From a checkpoint of a small transformer trained on Wikipedia: 2 heads of 96.
MLP neurons of a small language model. Each row is named by its layer, matrix (gate and up: input weights) and neuron, and shows model dimensions 0-191. Each number is 128 + 32 x the weight over its row's rms, rounded and kept within 0 to 255. Numbers have three digits each. A neuron's up and down rows have the sign that makes its largest values positive.
A block is one neuron, or neurons of one layer that tend to fire together. After each block is what it responds to, as a language model described it from the Wikipedia text at the highest values.

L6.gate3:121143092108088105136108095123088197174183155130224070108154144126097118131138119131186102173062139124172159143136111182136156146147118162108125126146087067082153147148119156092085155076154116111150161121110087126143140125128138134107111129112149094103219158119166120159097093172096135173157140140063136171128190112135161162132118097132116081161161154122089116103179149108105109155131142109057112130125119163176140093142148131066146141143122195086111090076112135186071139130092113106145099179128117141145104167129129063092129080103168132144034147093141176164134121063158123145
L6.up3:095145076132138124153138189158155129107150165145086119133049061085074127127127151185143028093151132135115174103162126104106108158138126098115153066143111132130125113113141107088146175099111117109075123154120118145129127151063101142160101195154113169089169098155085127139219135092166178080202093165121132135113139135128104099150098142107132172110126111101137147163174152165124107088137090158160089101101093097156100144100140111115089076080093106102194140156098163110066129158121124095105150180144158197171132140126097189108077177131149111131149144182156150123130101155173147168
L6.gate13:186163074162066080103127058137122171171127128124173197170065143164123122140094164164173173167145101181150109199102160088102162080106106147143116092119117075131149092121130121140157178068099119114150087117184093124174078195127128157085201104140119186136136132156133114123170116087104080161171123149101144125120129145138145137094135160108155118150101140143129126164120161164127081049154143143115156117132160080146092123153094064127162115095112146076128166144114077150118151142090150070143174153145081144071141129110130085103116152170101085151100099177109137121118084114082147146
L6.up13:107059131066105087159078079186158095149140113127105146089090126101174130114095101143189186126165125144124138153152128127111108139116101136188145128149110152123131195113175130081148198170137152113163073160101123096081079092108150076146076123093083132195152145112133158060110134169105161121141170123145134152079101086205101118076164117105142126110116113176175180119151086127124089123104103138139127055111066135094150141160127130114121118071116117124121114089064091142087184128101085161117100123153134150126199136104109100106120087126115153118098105151144197056145137113168105161
L6.gate40:188116110103080116110129132172092169092126159175076134116113106086138158181145087162132143090130107150096102147099122151111147094144154137149140099102112150107111134100117124108133155120120077081128099134151112169151217141100152140120175131061101113111177123096126113130144123153121145153137111133096134085130115129092122091095136067087226113096163125140188148138089164113150090180087097077206143155178140106114193121165076177133103094157105172113166136152181137092121065097108145150120137172129084119130080136170090106047179097118105107167096113125129192183168134103189076104
L6.up40:067144139151112168117120174132158132084125101114193118186147144108064112151128098123155152118134081135127119189142104096074089092135117100133184112191130162078174062127109138047072109140127125061097077103177114139214108146089159131136178160135123079138157115080107067170166097135069110155132095131127157100112148149070151118200106142088099081145141124086163094123116154155139143147103164061117074129111126122156089138160108064125129122119109149117100134109123192166109121110184123120156071152170143173116138130128121129112125068173159132062093109123147129114161123111149096155
L6.gate65:126146101176114157119097143144173195160168120115061118084121100133115093132136068124191140131111147144108154127122193119132130087132139084130083104074119169153080105145133152108121102086158096124126091085199074187191141151078139161113116153148106130146189129113097147072121151136131092117104081106110125097085155159105112141140149097116158133145143080137203096203114171148166125129098115099106159137109102095124213103107131126147128173099128149102068070102166132179030167123121123098162155160152072161144183110117109080169113084136100106146062149122074109081123123123136134121
L6.up65:083156107134117137153154114162169150145147138121150126138125083098156099161115069142138107129131143131157115156090129129147130064125162083154103130059097148048109149083121136082091153058117122113132121141082131173185159119054158135138183088152093128119123088110114122167074122068107184088089086116043112191105150110065090131196155118106089139192150118149079155134175140152134091112174105147115091062111091117089131195088171110080188151091141139147145083108156142194102146118124146122154147103158128090102143137115121165109157116172143131125137163078127154091153069158114152139
L6.gate83:081108092118125118130093158181120125162079122167145146107130075159137085117092115096168121110131142206175131149139129123149138117119137112099112162166168132111107150116172191097169188112132154147089143156102117157117086173123085114097062158209086106128122145132116162103154136116056167089153142150113109149114129050170146134129136126091193101166161139154175149116057136104088120088171101130147087142152127136124135109051190097180128150159116123124186078138081059150166156170177181106090085174150071158077115138140085147115095144123107108159086147112171134153159116079119111149
L6.up83:127099100128112116141127132146093182156155084133134133095091158046113130112124127121144116137135081097092119120135086070139116145096029128194159063159131134066096158138118118114113122122122163120165144152171076116125122107136118115123142149165131110166114151093204106158121181073121109158184118097078146109137089144113095057132162064087078201182174060109131132106161128094062111153098134045113113147129149114100107135133118122133121120190116101113101163109110117172156129162100109131122112128109167103095189126085186156106207169113129090132077100122126203087131103099129119135
L6.gate192:120093174180126096168132135176134102145158109092139142117149126153106094145120099180116133134164080139128104105132082112111098141141113155132152082154082150133135134137124170176117096099114167119128093152152126079154110147184132118183074099159097110142114192143147088137136074179116148168146142164132124112139090150205239138097203053077202116118123137134131103136123097093118096159123159156101119144129109168119110083191136138143144141083199132114075102126137090172131129086140161144205134095166117120104160126076190112114130086152080151115100151092185198088136123139116070087
L6.up192:103121139145165199139058125127126071158136138139098116084103189118148109191085112129170120100150092189163091146130091146064076184084138122147110147125071083065219132120158142123069108147141079087135171139158052138223120124157154178098101075146152111115137109103055139081135075133149168123060113099120118139130137174155128123144134097101137139111113104152158115141107130172129101140121155168114121083170092134143085136167150135096147137084111100104136103113144107157088173084176131117172134112158109152141147075115144096115128139079117081122141126105089186114148126102100147064
L6.gate201:104106109138099137121078130105091165154135205131160129101092150117085151146118135157176128114124178159109156145151148153155147139195203160126141134155120078057115127105110113129157146101116125094097109175153125096144090121107125108123104161126046180132093143130114135055072083054133145176090080098102143209097117095166110145119134094120187081169155122243128121148112136076130108144116076129149161133149088138086113136098175142093083119142071171159135174168087164163083122095066142132119124123167095142154124113090094092117103098132161121131117061162134179086139120127114130122
L6.up201:098159116177122167150060123100151171091180182172155089131088092125107133168122105157144127142134064138132108099192106173172159127150075192119143099152100195106179100159100101125151154123118094103134126130167132228102181129114150123101111179115130081113151172160157160111128147068181096139058159077121147124097115065153082179123087169116139151138176144162121132146130102139105159143116122123129140113114108156105103144169135114114133148110138130149152140125106132152102140122155100097119145190122113135157097059155118123236134152137162144188075146134120145076089023133132122133
L6.gate267:106133170138151140151121152105118114135150128166152084095179097102164130087170131152172122125128096148090178111090141179167150097148096069123198122087103180122154114136099121067098121135161103079151121178128108159116158168117076177119132172146137099162178107145064124100101134173128086138169115086081156090130089131192099057066152073074182138161141116147140128087114130115131097132154123118129055125078064131091122126094113125089139179116161140112086106120136146134119165117141144127170176198154076117140149122047105126120131104173110087105136161128080139148150114040126073088
L6.up267:112142177116171162136119107100136109199162115143076123153103137093077153154102051167121149100135110142102174116080126196099161121135128120109188080110158169100152151116044187091135139095176119095097121173141098088168133147078157173158129156107157166136153164087096120106134144165098122041107111122091096167086121126167149098104166098056183124152098148126129187077110136109135118127135151154126110163157101161144109160066174087107126105132142118149110154145132139194172141102158106130162117180122118076194115098111085091126110125139163084085127079113180126101118136144099056102
Responds to: The conjunction "and" (sometimes a comma, & or or) right after a proper name, joining named people, places or works: "Samson and Powder", "Topeka and Santa Fe", "Hubert and Jan".

L5.gate157:119080114146078136127106166147141136111158117160097064116052164126104141106121118124117108111106146138124128179138087103142156133134135129145128092158093140063145062124113167151058195154116164096079139105121083102159149156158095109140118149193090044147164146155133113132091104191150124107152155124173137152110119141174164114189122166048145067102137183134184115068189145154160111080140123144178097143176093089165111142081088136073165099103157158073167126164123101173137139110063145159156157114158092121177149119114129114152134119134152079185112107156121167122075157140112169151
L5.up157:184095079139134108171112175145183108103144076114084101119062106127126147117172095125145074118091092139127120138140125193156128140154152131116127123141105193073137111066111157164157153102135120114123139144154059155202150175139073165129166124142075078123147141145163118168152107091131089142119159123123135181186157140147154105098118097104118105096131186169160098119201127121196106112126121163126068169182139168185098142203110188121172137093106174133144109097165132169166159101117126144140163102082118107177161119105117161143131068151144104168086131104147172091083147083136065130
L5.gate280:119150119114125133165087112123190083136183136125131162132077167085126158044116145154116156135137112175156085065090135169135165137169163148071167107106183116152125112129113069126126109099097107112112099104180116158176097110105162142083110141130122155158098153110124108160130118111169127083164152123134080136083145143159089123151159119077108081175065141106107193090087138173079059220143155114111080132176112062181123118141169115165151113105127132128114094068135148098081098099152126145131174141099079172125108150131192098121152131135109076153113105114164127059089092076102148162
L5.up280:101134160139108095141116114159064053064117164102085206150170143147141186099144144129136135128133094111130162139163159163114087138137115138148113151098137137142154091152155135127151153148183134067156075201119131099159097121148121047116166089127072112077138148111118066121159107104128158140075127159170140134106092057137146119097099127058139193146130133146109143099131119131156159172113051180156107145138124126215110164150109073215096107147116158120145105118171113175133109104165129133113084140155169185162111089154129104138093091141114139077139186117126135074147165096107079143
L5.gate319:115014142070130166183074096158131091215166154151168079138098147169088128125093107112139150141098168111191131179127110134105143093212157102125072103145136163160108111103148086122122114111133135135168072166133130186135110086179151124071119114130110162095158120143077129119116107145142146184124145132195097147121141101172111143186109122071099102087195167074155099167131129092122167137172169165132152093147108119175112150158154117112155096146128160116183137116156084096131151130136160125118098093077124136120162149106204102169077164158111102127115170121128125138136111101097155079
L5.up319:114126139124154118151155155114146152142171119121131168142143120143113097148122113160159130122167073141160195132173112145122212091099045163165114116105120143030138129157129109118101113126218095108109168119106092122134153130158159161116109156134118141155114173145129125165139144121111138129091128117089110163168147156102087180155123151119112092140167139124099094222076136130159175099230173111122101152126127116181151121112130076080109130167148139086135135159133117093146137153091065120114194128174112180127155182176199181100106106102198138132122167119165190110088144166101160162
L5.gate336:163146121064103108121156145228131097097115138123111082147054185146142134095172135065080113168175143089144145129082184130117111123093128125089164101132114150184106129141138122091124148170171148069116094152137142208119163119150087117108161117127114085171116137149149145180135110097130127230154151119085188151141130115121108114040154142114115134168092128100154145155104079134159061118131092150123154157159162171178206104116069107134136141143119123147121066114125145215133139088121160152123198114127148135134090134132154155151153083115186141134178115150125144115133091109140081138
L5.up336:118112094103152124101117098192159110124147137113098131132134157175152157120151123093146146132134132131140207072174128135086118131079084099161127173173062134059194125139130199173149114137126147148143120168108095143161137149131156097127125101128154137134113124114186122063054151163078148203087216113092137141088121140125179167071126072125165141098105158179151149090139109142117083207144093164122121117128146146227166148096102134092090177111110099133141139118130143210147140143113122145124182107117129124135111120109089069144130126141162091133039134121143132132095090079137125097
Responds to: Three groups: dashes inside Markdown table separator rows (|---|-); nouns after "the" that take an "of" complement (quality, use, history); and mid-sentence connectors such as "with", "and", "of" that introduce an elaborating clause.

L6.gate20:186113093090121143191099152126181141149102143051175153116107162104081130136071152097101149156160077176120118096085164136064145070129174151154152123143102070183186117160191125126157133163097094095089158108132163109126125106107151112095125150095060121153136095112124168093143064134118141142103086103153109125085085096128155148074178126127109118151074197146159098103109146143138138122102162117097125195140137117121196109108103170145153089122096064136084149119151201127091136169065094119152176102115117162166103153108153163087118169122102148133131121196070115144163130140088140137
L6.up20:141140103119104079166161164116123191164127150166146116106162181188177105158170122100150112127119146118097152162100141143138104168090134148092142141144125133108166139158144110149125148130089103150128130171160149066156199117115055190132117176137106138110086158127082121205104181157168113065070138149122168157113112142104131153163140141115147124114123122210101151164111117153095120178133132103147123171081115118190166152121111176215160172126152154134108170159162097128153140182135068110177150091172146101177198157148155103108073144160122129144130204140090145155141086159123161192
L6.gate119:081118104067155097135135131140180131176123149128138128122157146118137190167173129141124090052061124128136118068110119176063151130146128140086113113138109151187113109102140111123095190184175148104122126175104161102144168099108143092097077120084111133110112082172130136171134141143110106125122170173147124135083106110109156140152116125120155094145114178104149148158144153117135107158015120136085142164075093152120156144125145102184157107108094074169168079139139176117132118118102145206210146122154085107168226128097125137120163114150115109118147074138113132090114137207117135061
L6.up119:162170124106145083153182156120107177115139147087145143083135124104169128117117136088137152154118118170132071155113136147093158094160117095072116122077180157170092122094092081124119126123097122109142146086123137196125091116135060136111125079132174139127141121150158128193104176161091143136107095121040143142141087172139122128111134156137118123088077104045102145127115170139072109148057145095167151186096161172124141164115125206143140106175098115144208054103104172106160195132135095162118106106135120147168108126095156150141117195121138157142200114170141105162146128101091109064
L6.gate137:128096126130137112186153131102175175102170093130125135075131158118118157136068115153214149103146127104137098085163070141134099075093118144169165141083115141118120157177069087147154161119128108116116083142129096163097153128148086080128137153085124105116169143110157115121104130088090048177147130125120096151122149135157143096133129213176127046168107140119153098093189071149088091107086155121089091178107072093130172119163144122172109132118145129074140113163085139153129103141161122110115165144074210114100134110123075093095114123132139110125208124139210128142151147151166068100
L6.up137:116156130147158056153098138169163159114124133153154099108110182145144174124152106119187157094119183125191139111130126130157101147127096100129159092142151116120162091190108127083129074135100126120113116068196151150167110139172089117124129092083113094128162132071135063097092099106105091107163144142096088138157170105170139158128179174126169126168159189110134154126173123189105109102088184116094078144144146120101170161137214112166057091155105134143098137197103144120187127149169169092111155092124159166084155107130169149166123154150166070149176160155154168153165093078144117134
L6.gate207:125196196129144136157137103115174106163183080090107111115078141071174121189063085146104136098143141089141110180119150167070097102125175092173143124166165160131177089138171168154119164117122129165097110130126111154140152137156128116079134155147079104103128136146144104118077151089109155111141141100117093175133096114134149155175142128200142043193095143110096108070100129162037105116104149149124099145134142153093146129106157153125163137168142153072096091116081197052151135133137101130168107124088140179136168169103102168105183128120118116106135096123144123135060125168185123102
L6.up207:107127142125163109146104110156172114164190129118102111158110168105141167164124115122118201158115127173151074132123159124083160129140142065153159126106160083243129052176159161160130125125141162070111190170110169104112139152142103111107142153164067173171134102182160170106169109093081096134151109114100158178090118149146120067097147117123178139159120167095135114116095122121120075160068183126135134130142152157110139131122134132106129163089087103098129102145114165091144106124170133078094133068109145188069164184131179141106176116143143162168191074133102126133138159172091167101
L6.gate297:115094150104141168101143119139137119174158140131144159107088102154197119124142084162153134089111151150133128126127081125084127128115157123127122165153150108141079103138073169151161125119143145083135109049130131120082188118106167129180103132141132160105119167187149139163151153069200148175145082154146100167135143111129113117091068145154145136062101120176133167118107149169161058132065180156148110092156121149125098143108147179080161134123138161167154196089071131106067092119088145110084188167104082123141189122040123085082155102115153089163125112164099126145081109194133163164
L6.up297:157109086105139163127084080131101132134141131136162119105137143138143087103092143132130110137156152125096097135075155141113101144155126147133125163132150157159081059047143156146116118154108056091070119072210120108148122091120112135094123093107182166201089109064072164154057097148105125080079112177155155186127090173070132166119108121142154105174149061145063094118113103196125107120083102135084136155101131131121178148095114148105153142108134098111148132098107113105106118107139130156139130175130142125189141159145157048128202087069102186149119115164086136082133104152117095120
L6.gate329:122142151141190162157123117106103107156136156190169152131094149131094151151092092112177122081131126135162147102138101107206124048123077076170131112137112111165139154227097113088146163090079123116130108134125111132144150126119132133136129117122155190131173186148128138115114148084111194097148082152146140141142176142096068138091095157178127098138116156152083095089157093163135137098070161106027186195142098108135093066155100127183133133094141148162134168118130152119108081101159096108201143183099132161130122143114140076131101132094126107099141130116142057084119156187100139133
L6.up329:021144150104104119174119106143121126135172103127137109139184138103126155078093089128160114102093100139198114153158109092162103112130065122150156127156078161139098118176139129110090180128099073063069155095149102152080098131188127107060076091090156152126179110131149117125131121069085153150114061143109104163120180128085074137103185134128111083153120144183102109103154095092153088076044106144113176086111104141113107120150115113114141131098143150094153147139143150124114068095148086167137128157118158128105117165117175136151103092140150118130168047154106038102120135104138117137
L6.gate363:096142095115114138112123156094160222136165147103110129067042159106114125087167178152152130091169148157166098130075136127134139081093094051159123137098127197113095182149143124187144150145030110080125159152136071125166098128077096103060165131111188136120095145147107090107132130145100140154078111186084086155135163157146140128117154144098181131159167141148088129160092142175093085159119092151133136177168122153118155135069164188150167144144140138102130142090147123134123164090133104142173128110169144106135186124097110112146128147097095092120167102166118152124133131212115091119
L6.up363:092109108160103079123130075177124151126163189120185101139115147153179146198125092145134156136097124184146150112117174160104142076141151126150063101149158139166126123152139114140169124067142175094124147122169140159190129095099138178067140138141091124162079147165136114114100130113107071142109119176086167166109101110134137160083111125139120089115135085130119174154124159187063080095108191132121156186104131151102161107145107121140137128110124151091043072146148101190135139190134181131135181158145133042138213167122145140132074129142144169117158123143114151120107163165055105121
L6.gate383:093188127203141131066185126157077100128201140129136158074139150185139161147132140144133149123097127151126094147113100136031106173135186106108076178193154156195111070097129115119115145126047117082125138111180141178130102123128138112124114134150156145162115138085162127137135113150154150115137168145124149094151147136169131130144162117137154111121145112091153125137185151178110057128102162148188125165168180155087059097101147168083154127122081152172155131087186141081112115137139131066148118171154127055132113150134109063135148132141128130176168109097071137144125111144144153188
L6.up383:091229155196147124066108089095132178105107130129102133088093092117130144092150134117112092114127173124119086155141090195120109109121116185104119129086043134138095154092122219103122138103144143094093121151078152167185171079159139064110070088119162046107155144127164124054161106128125120148117115074166108101128187167166131117188141120142178142163147129139097165122115148143126121100080131163158100153120150160127127073119128131096086145115123190117108134151164154124128111119116145137170109159138141150086183164099100113178138140123072198135142156112120121122137138076190154106
Responds to: Structural tokens in infobox and table markup: dash bullets starting "- Field:" lines, pipe cells in table headers, and blank lines ending an infobox.

L10.gate186:065111138145087148092091116097114140118162091116163095174159093090081114113116095110195142136146127160152105127100084187138131087179126110135161108108087181054127116123171126166148100118107059087160135112150137113095161088180104036174146146152126130173115157106189119126095166092117126133143167131136077154101055144195126101115127150080147095167108153160176138112134123098130175138153107141074043122098168053084120124160110126105151107104083147077126085145098061133061138085103130067185125102145124095148125094125132147166118147151162093119076148114161117132153107125132105133
L10.up186:135171109144118110118113065157176123138162089083172109168090135156065134152138156087133135125154138134100160121149098132123180180127131101164135158184106107170174100096160153143154183084122121139099065050122087144163054142149103063130163148096129058136174111135139159134096095150135078105144120140142129204118140117146101085146068096073118085153161104109124143123109162074125123084101038106123122079134143113156094134121196103110129219133052148073166132097121142123114107100117138135140135164166140129155103124133084137092150112103070133125098188137082111112121092146173169117
L10.gate235:101085104136167107129132114103085143153094163154210122126170146161103085156150093115122139117133125186090123089070104137103167130119165140149176148091148120129175160077125093091134150114132149052161116159125125062134150096154077081133116084118124115099133113154141136174119153156160152136099165136101138103068144071131145142142111066149122136121081160158125093072131179136065140096109171111068156028125126106112133138077179143140146126119070155126136104140088171118126143116070101173128084107113092141101129137015064107131174133105144149165153153154132119185104123149155175065
L10.up235:095133089144138111119074123087152118134115063158088132067102078122123154137152114103135189121111149185120161105125101126095122119132103124121116087084125148072170156123119159153140167101112110078166104121147140071110161168100127195153145082142153122111169114149137139100115172124170146088152136146110168156164137087120131151119183095136122070225086151117091094105136116134099180006168092120110095066103152116144078138088137166107145152120083126081136134127075184128150129129081142116152120086098126116149108134125088119137087100161111200078057098083107112189167132096158186122
Responds to: Coordinating "and" (sometimes "then", "which") ending one clause or phrase and starting another, e.g. "uncles and did so", "stiffness and was".